Weights of a small transformer language model.
Training: a variant of Muon for these matrices, 3498 steps.
MLP neurons of a small language model. Each row is named by its layer, matrix (gate and up: input weights) and neuron, and shows model dimensions 64-159. Each number is 128 + 24 x the weight over its row's rms, rounded and kept within 0 to 255. Numbers have three digits each. A neuron's up and down rows have the sign that makes its largest values positive.
A block is one neuron, or neurons of one layer that tend to fire together. After each block is what it responds to, as a language model described it from the Wikipedia text at the highest values.

L8.gate274:112153113128117114117089123147142118137159108151104144110165126123134145114129122167169125148129120111142142130135187156057161123153116126116111147151161119133061103164160070130121122124121103096102111119116117102148109146126122097131100097162136152145166107115153130131122107106108165092
L8.up274:112077133135134124093130137139161134151120151141198133108150169129144147118139142096144118163152072108108100123105172117124122122084120083110082160125131123124129110114144108124161129140134113142087145090125123099153108147144144130135103121144114114137048144106123105132160135125142134152
Responds to: Final word-piece that completes a multi-token surname or place name, often in lists or tables, such as Wakef-ield, Washing-ton, Glouces-ter.

L11.gate23:144115115098158123098101095162150148113165148116100143095163158113122098127158125171135117181070151137141138096111119083170151125131106168161158109105144131079098158068114109104102120106112097123102135128124096107129121124131150134137133113150129105112096145130138151104141114100144130172
L11.up23:121148129113128113120149075143139100135166135143083158117141162147123092146178130143112114144111123172118120125125100117134143142138145151149101122113145122101043099101118101108119136130106151119095158137108121148151109124110159154118108118138126090120058144137138128102147092082132120148
L11.gate65:154188084140136102142138126153109123184133110141096149151172106145108121086145132118135161141161096184128114159177130129109126137128175136089134183136134147104109148188117117124144140071107122145123102142113086144118110135105129102139125117142104120148083106164115150117130136121105149115
L11.up65:118137072164123110160096143167148106144120107132088177133124129152087149098111125168124077088128095114081117174165120168133131144100148125101129181119129098135108121143106121085171152092103132121102126148130095096155109132121128089179136107152130140154103083168124139094105122121139145082
L11.gate79:107157110152143128138113139156152105112159126124176143125189142131116134118113152093163179124098126128154159150174109162131144133131137110107116157093110177133120083116105113116092142114102106139127152150084126127126108124113144146130125127130146135141096127094123115119089084108120135065
L11.up79:140149137158149096146142167138178129115102105116103138150141145095126101128158138145135120138089102128123106155154125103082158127149152147149153113108119147127105140159138130166149136119109117121108187150127112087168104086115122143174125136098145130130109147150115146212106113166147124148
L11.gate183:097120086132136119101105156117120108112152125136161106135144169139099150092095127169130133149176134142126129123115139117145154141125177142125102108131141107126165177109077136107115129155111128114113130124138146133166127164136191137175118120132084115139116086114098108125124148131144130125
L11.up183:146135109168101123134104194137150095121120154142104168168153128149092139135110104153148085119106144106174102088124116139172152132159128151140114125114144141143109175117119083078118143107109135147145160135077152147118106140128121156157138110136125085136087114115141112138151124132098139150
L11.gate186:101157128121149128089178158182145095150124082117123180172143113128090115098117150124139147134097098166151106143123105159128117164081114145133120138135110145119071155165122113115164160111119122147154078125124127127098136152108165165163125139149100115127134137097089123147127153096115136109
L11.up186:094141121157129152102139118172125121105129094126106187136119095100102036134159100135122122128105101139115154103133135121093106132148124149117103160119138160140111149149124181122136170105101092147151139111123113139125106095097159116150137097140120092134113090133123142149112099147093138115
L11.gate197:117118155060109115087095076121143137141097102156098102136134150127094139126125115169154086150148092172135129126089127133153132130111143144132126157128088154126084100146114144159168157096143098099098110101099120086112102142104100147106117088140087111134132141134116117127127156114114113116
L11.up197:139139154122125130098113140131142152122134112119102149107151126157092126155117135145152125146135104124103129149114124134122143128090146111153148128081111119186150073163159059131134144199142113122081086122135126170110139130089169134144134136132141110118106129124120146077112103118126170112
L11.gate233:107124153112140101134117161131096173113191127144178096129150120180115137145118118073125133110117091169148122114103116133115164182094098177149122117123117133152145132136123140153126092131126154104106091103113106113122142075144153127111077146113099122129102128125110108165145135140109119159
L11.up233:166108158149132164101120130146130126120126171134111114121148125103106149138124150131131159151175126143141106123128117122102147153159140129158111090154083097149116117168142112163127101125100128139151083159127128109151146128121155115135154122127134128185120144122089122148129111133121156137
L11.gate308:133160143109100137102103106105183138159106170138125145139111147137092143071102102095105135132146124148125133089124152139134159138120136117141127145107113154125144168139141069121141148134097122139153174155114105124082129133085102118182101106138129127121156138104146144128140141122179120137
L11.up308:087145112079162179104116113143142147133145134136143134123121128124122082108141125155100106131149126135171126144116143102138123122127167091118106109147114133136094113119159096164104127122108146139125136093113131099115157094135118134155117119176151087178116156107105155092155136167124133101
L11.gate314:104139164143151169131119083134098152093121131152165118105180127152105145098144124117096185142145140108158127097106114127115134162116140124127124168136134144115092150140102109133125115155109114135120127104129142132154136109140095126103122155117095131114106101132151132107167134125135130166
L11.up314:106155149111141139120131143188108113128176121125176086130103103078119140130106115118117099157107094152105093154157128090162155152129129144148112099143137141179119144084147072116103128115152102099146107141099103152150126119117121158136142149152103121142120104150098115144091179188104123121
L11.gate330:089128149103166139114138102116121150086149138139070159110132149097098132137112124090103165158159125144136143139056113115111158135144128114145161130103141153069124131166111134148132167107119151163138151132089162140098147098089161135118131131144155150118143164136102119128155095123076087137
L11.up330:102086167106154137109087130100151134105124117131117116071133144076111154150121115092109134100132103105084111153075120107123114143103137149148116168145111140089076097140134079117156164085148128104151098136104160136142112108125129163162139122150099105123072130145134115121095120130112136115
L11.gate359:104101095173140112140106137124126159142165110136106148096161101106138148079140122094108131122150108121128143163077175137103126123160094079134120104108136119101066107142111158098121143115101108165150113136069136114117103138108086078136157102113098107122104145148135124151186132117100131117
L11.up359:133130145131125078104139109167122111091122149092093121147127117097152157127130120131147120152124171107089163122127163067163167117087131116128104159120103100099111129091156143107165126094115118096115131148116123122121156177121129108142123102111130103120094114100158100165093135121107094116
L11.gate387:113121112124124105119150154122123106124109146126105126108090146105141137129123137136199088132112139132143152147148163114132119133148114170171106096119075134100098126122191157121144128117137121112118192147112131127126140091141152144160107130105099151095154163125103198116135101136127120101
L11.up387:078137117103103152098134149143123157115153119134134082111152145097143166124102174146169122160085112123148124135135134094136162094137162110159169138171128183123127125115124117171149133138113125108119140129129125142145128120088114139104107124154148161108130141162173178158155100133137121107
L11.gate393:100118135102157107116132116130118112100131087150090153112113154142172150130113110087175145142135097113148093117131144108177105131127188124136078165117091106075123099139118148115132124077138099109139144135113125138142118084101108131102115105153137114136128105151101126112125127139115118114
L11.up393:128119125096137147103138107133170125145139149163122190059113139157100113150115168123141137133136081153117132157160113137128150150153160132131160139124107122074133133103137113140153110097148144109123112142107128136203063115078119116091168122105126156157131110125101115137131125099150134125
L11.gate396:136098160133143137120090149147131117126161161129101140146130119108106122084131167142158132152121099166097123143123155099139118117137046137144136124160106157111145120168124081142093135108139121131124127164187096108143110126069117102157123166099128135149184135085104131141143126104114113126
L11.up396:111105124101136117137130154093143108133144138154116147120124160129152147146124138145152137139146139142154144158171096094099175135169129129122105126142064135116130141120158114127131111132092134152141081210082098111136112158145122109146125113139105120141137156106118115113119119108102086142
L11.gate435:104078111110160144146162172128124080107093145115122178176131100124090176078122102104132153127125107142123142169089104151116112101098124133146107134117080139106104105101085132142124139127122105190106110147166111128135108116135147132115131109114121117108137114140158140140139142089118098157
L11.up435:131129153096151110136122152096097108152123141129157119085113186096090146072138108132122165148141147164151127092151137128080085098128161111117124095145131145169113141074092122153136141128086129125103113120122119130147091146132131106098145148146138130085140133082129153083126096099133140124
L11.gate443:150137177110146118084165100121173115127155137137128080137140141151124142109135114128086141148092150154164137111154139082152131118093126109133111126137136128111110138185139123163125116092111148114143118107127091121125159177099129139152094099109151146094133114128156159103088149118139126167
L11.up443:104115121106120157138083112105110131092102120118143112155169145121129099125128118094159120118094142122124108100142124078112108131109172101093148106147116154125155131162117125155126155127098090145146139146103142128156105145143135112147133115145182112107124154071167126091141144114162097145
Responds to: Final or middle word pieces that complete a proper name split into several tokens, mostly person surnames or first names, e.g. Oudin-ot, Sánche-z, Reag-an, Z-ach.

L11.gate31:127140077184113149131119135142115148088127118118152144135105122104119093056142101096162139109175131134153101139110127129155146168075141108126074142095141127130122122148144145149131126146097125135157097161144138093130136139111100129103135121155145140097128139088124175085110090152085167116
L11.up31:127156193113114105129111132115131132140116120147137178127110111117112130135129134144160136150164137154146125123127128098136128094165121155134161127101084124133152117174142134134131105130111120129170110097094197096131150074090100132077107118144149142115138156068104144105125134165090143119
L11.gate104:132153099103166091077167146101123120121135156108091130151117122116140110089136134102171146177103116119155077115087167145175159129137138064151100137122136130112094140177199149161120112117112121110101152139111137113112120129125128118148137107130131129122130130097099082126170093087109141152
L11.up104:143101104127150121094118101130148105088144163131122105114132132117100100134103099110141127166155148106112112102119152120154143113151157057139069122125113111081129140151095112154149177113085153135152140124115125112078160116095102134191132117102119134118179152138142100127096118130096122108
L11.gate134:147136143133173145123143150099171143083143151159130118096102087161143108125160149144152115127162160113157120146129132158113105149090140137163147135126136158148129097147101136147133086073086147128151112114166138116102100177071125112151175116127142093133146146118096130092122147141085119116
L11.up134:131115127150147146103156126108164092136118115125146147092100148088160105131100046100111121096163119143170124149103116147128146101095150175117134143093114123165122115128101075163118068088107147118164133144146147139089129120103125125175156128137152120119160138142112124118123131096097128100
L11.gate207:092144137130137100154166122119157093143079121132134153149106118107157099085131125122131118125100136161177164126078137152114146095119170134147157145154099123180109110125138116120135146120131092121166152116122104106105136103126158111149175087101138147139116138061104136106159118087107129132
L11.up207:160113162099128121128128115127151097146159105128148139131138158142183083107138113104114107141134112136149088138118148177104132141102123129155114098146091127175158106174120117112145140131096106111171130122148100149088132145104126160091116115132073098117111144160088131064154152137113118128
L11.gate212:107129136138122145119081109125162110125126113149156169117102156125115159157102162129142124105152110136115107112135156110127114123094098075127139132106096117107157111111108085118127145130136109121125111154130131197129121082126120121105138077110119140111084131116096153176137146156109158144
L11.up212:133141112124151133143131121126129161184119076125161107121122135105129126162148095131165145121126124141162118112126113089101129129150161101178126127162140136139110088129209130127113085162137171134128164084109146096114060123125135117127112095128129091166121163097130096137126098124155134115
L11.gate213:152116105131123139135174113142126122111122144094117208110128120128124135115112085140128143141130116154136125116084134107089136135132125177156142154171137123164112081148135135147140149155127141135164146147175080088139079092113139112134103147120139111129144138126130142133160108108106135125
L11.up213:142195118117146163131102152151179154098139139137101123102135111113110106180138106140135113108146131104105139146141134141134147120107161087137141106150122117128140095142112146145128082129129121102135169175147141104144104139146172124070165140142163133098125117083155107151123124119124127093
L11.gate238:051091139133151170088119158114109152096106103153154107098136134152088127127085113081136146125119155151120135146122146121128108119094097101114106093156119127141128106148125119155109112133148127166101132155155151067120115101161110103124142151157136104162192120119122123148104101069128154092
L11.up238:103153133159133178146133131135104107171117141150129133120113143135142161110104089116128154146124129111108119113081182154119119079126150138144123114136112098132097140148116120156124112127163138163115113176116095112167117141118099063101117133128135141091136110121137132108128113098106172140
L11.gate253:135083133076181111136087123157157127100141183123125116140130147101143129139072111137138118099093128113173114083101135138137155079110105143085140124099141160119116103166130120117127125153126116134136145142159136136112118156110087117116134117135169136101124137112116118121090128100094150132
L11.up253:140150117130132132096080144195115137185140107135137117124145119120101147101115132136142159107158154130155147146150153120157140108117139126138135136097130167131108087123137117119139131153126146128132137155160163140126155136067104113109138128127182118118148143073159138167126104111116126120
L11.gate288:155150128091110118083108132135079112111120121127143157129134137129099099126123108118147138077106110133120145109164123160111139086096120131110132127137148123109111139149123119158061142093159141127110166120146159119088103163112069105122133121138131118137098151090088090145163147137128109097
L11.up288:150183121141156104117138100153103132127128110136097116162169135168131151117097130153079107083133167119157106139096142074097181117109121136125109114112108130137160103121128111082098099145065105128150128168129101130100153115140099089102136106117114133128146126119098101149181116132110142108
L11.gate289:175148152096136089138128175159182154104120135161067114126137118093145140111149163113121118108132116150154150117101137128109145132109117154117114166120107127081086150137117123142135133114156137122201159135157147112096155134104119147115118115139115116114107137102106144142149149173178091118
L11.up289:148120120139142135136153076134132119141146141182147105109140126135170128157124091117141133142106090151123116145130131127135172149136153128163140163169130153130089142151121076128131150135137074119123111130140153123129119123170111165114191136141142119106100142112106099119088115096124102121
L11.gate297:138122092141113113082118156162133112100139132119096142145144140134123114118140124160107125099133106113145129090154116114136144125104061083126147151133087172137126141155159176134134133117146122068156133135144107089119148111103122132141145153150112109119075157135121138140109100137106129144
L11.up297:091192095139150126082133137112127142100148123136103124126101178058118120103111109144133132110126130126173121145087095074128137086141142066107115130127126105125122134130151129132108136136097153090123137122105135158148132153117112088149111116112101181127144149142118115167127125120136177170
L11.gate340:135150154135119113086137144114150137140111062147159146115135130117090148120130113105117115099149101152158109127108167160080134126146124079120117100139109137110112105184138121097130100150090144136152174130159138124110133106129140116129134105117150088143178150096107099118131081133120141112
L11.up340:113121147140158149131094091183116145062104157168146104083115106107133108137117122144134136105137135107144115104119148119126135105151129127144120130178087097117133079157102105141136148119165162132177147136154110134105082129119099122100094106078139145118186133096126132064149109150092149127
L11.gate354:166117106129130122138099102110158117130130129113109148120106141119128101093104111118142150149141112127199133125101116158165120121167076133160156128104132136112081112164154163170120117074160196121127094139150132120130097168120114160172141106118141138088155154128097083138119131130130139147
L11.up354:138123143147101148154124079140197166158141095163156128098144154119110138180119151140136130102136078138194114107139160125146121112118099128129169110161144168156173115095125113153098165067176141140170121167141140130089124151118126130155143159119147089129144158143114128133110140093185119145
L11.gate362:123129124128160145062117131139124063135140106170124122126155123124113146178144155133132136097174123128149156125085137123117142139128139134111147140140126124078120153115118101161124123157143140120151136107136132110113143113132155168072136122092131107106114186073149125104156125125147097140
L11.up362:110135150120173166122127098095133117142132114180189127093108144123127149132132182101110113126148107181172126126094113118150130151129121090128142140137137138125111094097139175113115098077166157124118143116149150106071141127108123139159135119113124155116104094104140125096106157129167128136
L11.gate433:079149141163139115148113090128136132091149141139116092134138144096077122101126099099087182122176119175140142146139146134123156114158112152125149130135154132134102149117146151100116111108101155092145131132142088145065127139129134148096135093134125139100121159153124117116132068175115171092
L11.up433:133164123113130107113143162156117121121141118112120158130136090066190134118165108160110132139137117141159109110102102168089131114106124123075174158154098136133140126146148132126153131120090109127140098162120169104113087106130147146116126115120146135113110165116125097142159121096109134133
L11.gate445:131107151130129104106104114130160142103145145133193109120124156111129122099115109094138110127153111179154151134103137164119162156094121082105101137132090097131142071163125095138094087142145118141149124179132104121102070125116082140084175135140116156124097136089104102108128106121124166164
L11.up445:118145124126154126175106108109139149114183122151107150110196140106127147120130131145144110138139151169168138144107111119126170134149105128095130175158120112148130085134128116101082093123134146126162147132148121119139120145091111123132122148128078149088116124107111125123114090135092138116
Responds to: Word-piece tokens inside rare proper names (people, places, species, foreign words), often repeated names, e.g. J-oy-ce, Cald-er-azzo, Oco-z-ocoautla.

L8.gate423:142126140119163149094131116131149100126125154131137124120140153111111090098093106098144104133107129113153164146133142112114117129106106138133143162147108139130109094136098041143090138102110143132149161141151106125088116125103128111189126114146136164128129130090101106127107110103173162139
L8.up423:129139101114146125100144101144152106111134156142126113146141163098088102107115108087125159158148128127192148130096130112120141115137098135131150138141078146106113115149128058134098137113109112136168152148169120156114100133083089122114121100149124129126148130103129116136092119109158151112
Responds to: Second or early sub-word pieces inside proper names and year numbers, such as B-ru-ce, Pl-ovdiv, K-u-usemäe, and 2-01-0 in 2010.

L4.gate34:154133117135107185104127125114113137100119125100087151115134115155175148124143096136115129117155130127124119118114101124134099114129074112115122125129096146082074145062166137092152140153126149130140100121139121110109146123069140132128083082104135090131143157121153082096169090135162148115
L4.up34:107145177152150164100101095104100170159097138131115106142111158142116172141128133175163126138145114150124082107109133120120119153170098146122127117118094143110095111098179126148131113188128162133133105094132117137109110108123132135146097086165146149120135173096161132110139122111119159149
L4.gate76:114145128130093145089113119152107152141126106106112108100126136166125113129101166150116140155107134093085118108111113106103064123117120123121118152120108129093129129165121119151114117132120123132083156091134131167116157170077142128108112134137132143088142091098150110150124100120154138097
L4.up76:135081137131134146104119125122083114105129133111116141111109113162103156134106155110092113111105109105116126142099161143126105099152116145114138132164086123076165169096151096106109139149156133076102111140132134095159116146150154122146138146128113120138121153131176141070149146126110142158
L4.gate352:102127092127147184099085112106121136101086118145138126108122127105137140103141125114119127107116163132118116115119141094102089113141139159096155140131122106128095094156142100155132147159121156090085139148160094109114097141129122181159096122149117108091141146131135184123154124144104102090
L4.up352:069118139116153151103101126118133183120109145130138140086124131105131103044131105113155118126158156147133114085119175097149138130178107140134153158157152092130139130122125119137104153192081124131135152134160124140135097110089134120126131173152112109126139124116080151134104148121122107094
L4.gate419:100134128165091133109108139132152126164079104118162117118085101091150116111158164116152144117076095080129104110117106131141190142133117102154141148094135125095128127165102119151101136084142151131152117115115096124144106111091120083140096090115157119130117111126117134146097107112129159123
L4.up419:082152165119137122133141122146099146126144113106115169127116103128107173144108158133132133102140110097113124092116087107139132154139108176171102107108103137136105196133118145108138103158126145112158128143111121138133145167075111078146122177134159128154137118125120123138093146078136142122
Responds to: Interior pieces of names and all-caps acronyms, such as S in ISBN, USMA and ASCII, al in Somalia and Afzal, and ull in McCulloch.

L4.gate224:112151132114122138077150102127178144137137107153115123117095125148118134148156120135155148131130140114126087115119153139147157132176115128102122128098103126134111120149151113160139099131109113110096137124097098097122144132121115134142104087097096138124141126104136094154171123168117106105
L4.up224:108121123166117147065188114127143151110151114151122137148127162134113150157129103147142139135132121114115121097126123146196099156167128120133118169107110123135138128165129120124160164155129107084132135133111166145113120138104093155147133105141116127126150115129127095173144133144078135083
L4.gate330:115140130096140114094120163133151135153158070111109127123175163143144161134140150141132133181126147144088090122164133148115109116140150177096146147166153107083132107124133075143112099148157131094053156097137114135112164100150126154144094117110123131099147147124128127139115117137143123109
L4.up330:114099138091133138144122175073129133103171160138121109108139113148126148133134141127163135158145126084122149104162123115095085139157096149065125117116091105126082162098136105099138135134143092118151114139094143151102169138117100184051078123148096137083125120167119157148117115153156144137
L4.gate361:122100128115140126114127118140075163117120092146105126135135116138110120100133132178140145117109134128100091091086132190148097112124139112167123169105125145109116150137119133139162153123115063122164123128119131096148117159116127162123121072116123098133129145108120119114146096140135122124
L4.up361:132161130109120111103128095133094114135158166099157124115101148169126081065153094156130173149141135138109115138145141138149106118130089159119097144129169137145123132116129120136152124142143101081143091119134132140138140130087154139111121100110138073090126147128084120142151125147135126101
L4.gate427:129120160133135175116121141085118109110162097136085142154135148118124083084125079152179126074133120128107136134126102145141089143130166148114161152121102125116128149162076144127115129109111122069085126169118125138124109148171086134128131140113140132171131185134119127136151128161108143097
L4.up427:114130120133130175105122129130146111132168142084152082130086152115105156132124115158153106134159140097118152163089125123140138139128150105111141118123111152155100091104102121151100117134150097172058138166104144140118101125089128151146143119145145113138123122178087109145173124145105105110
Responds to: Word-final pieces, usually "a", closing split proper names of people and places, e.g. Ljuboj-a, Silvij-a, Ottumw-a, Denm-ark.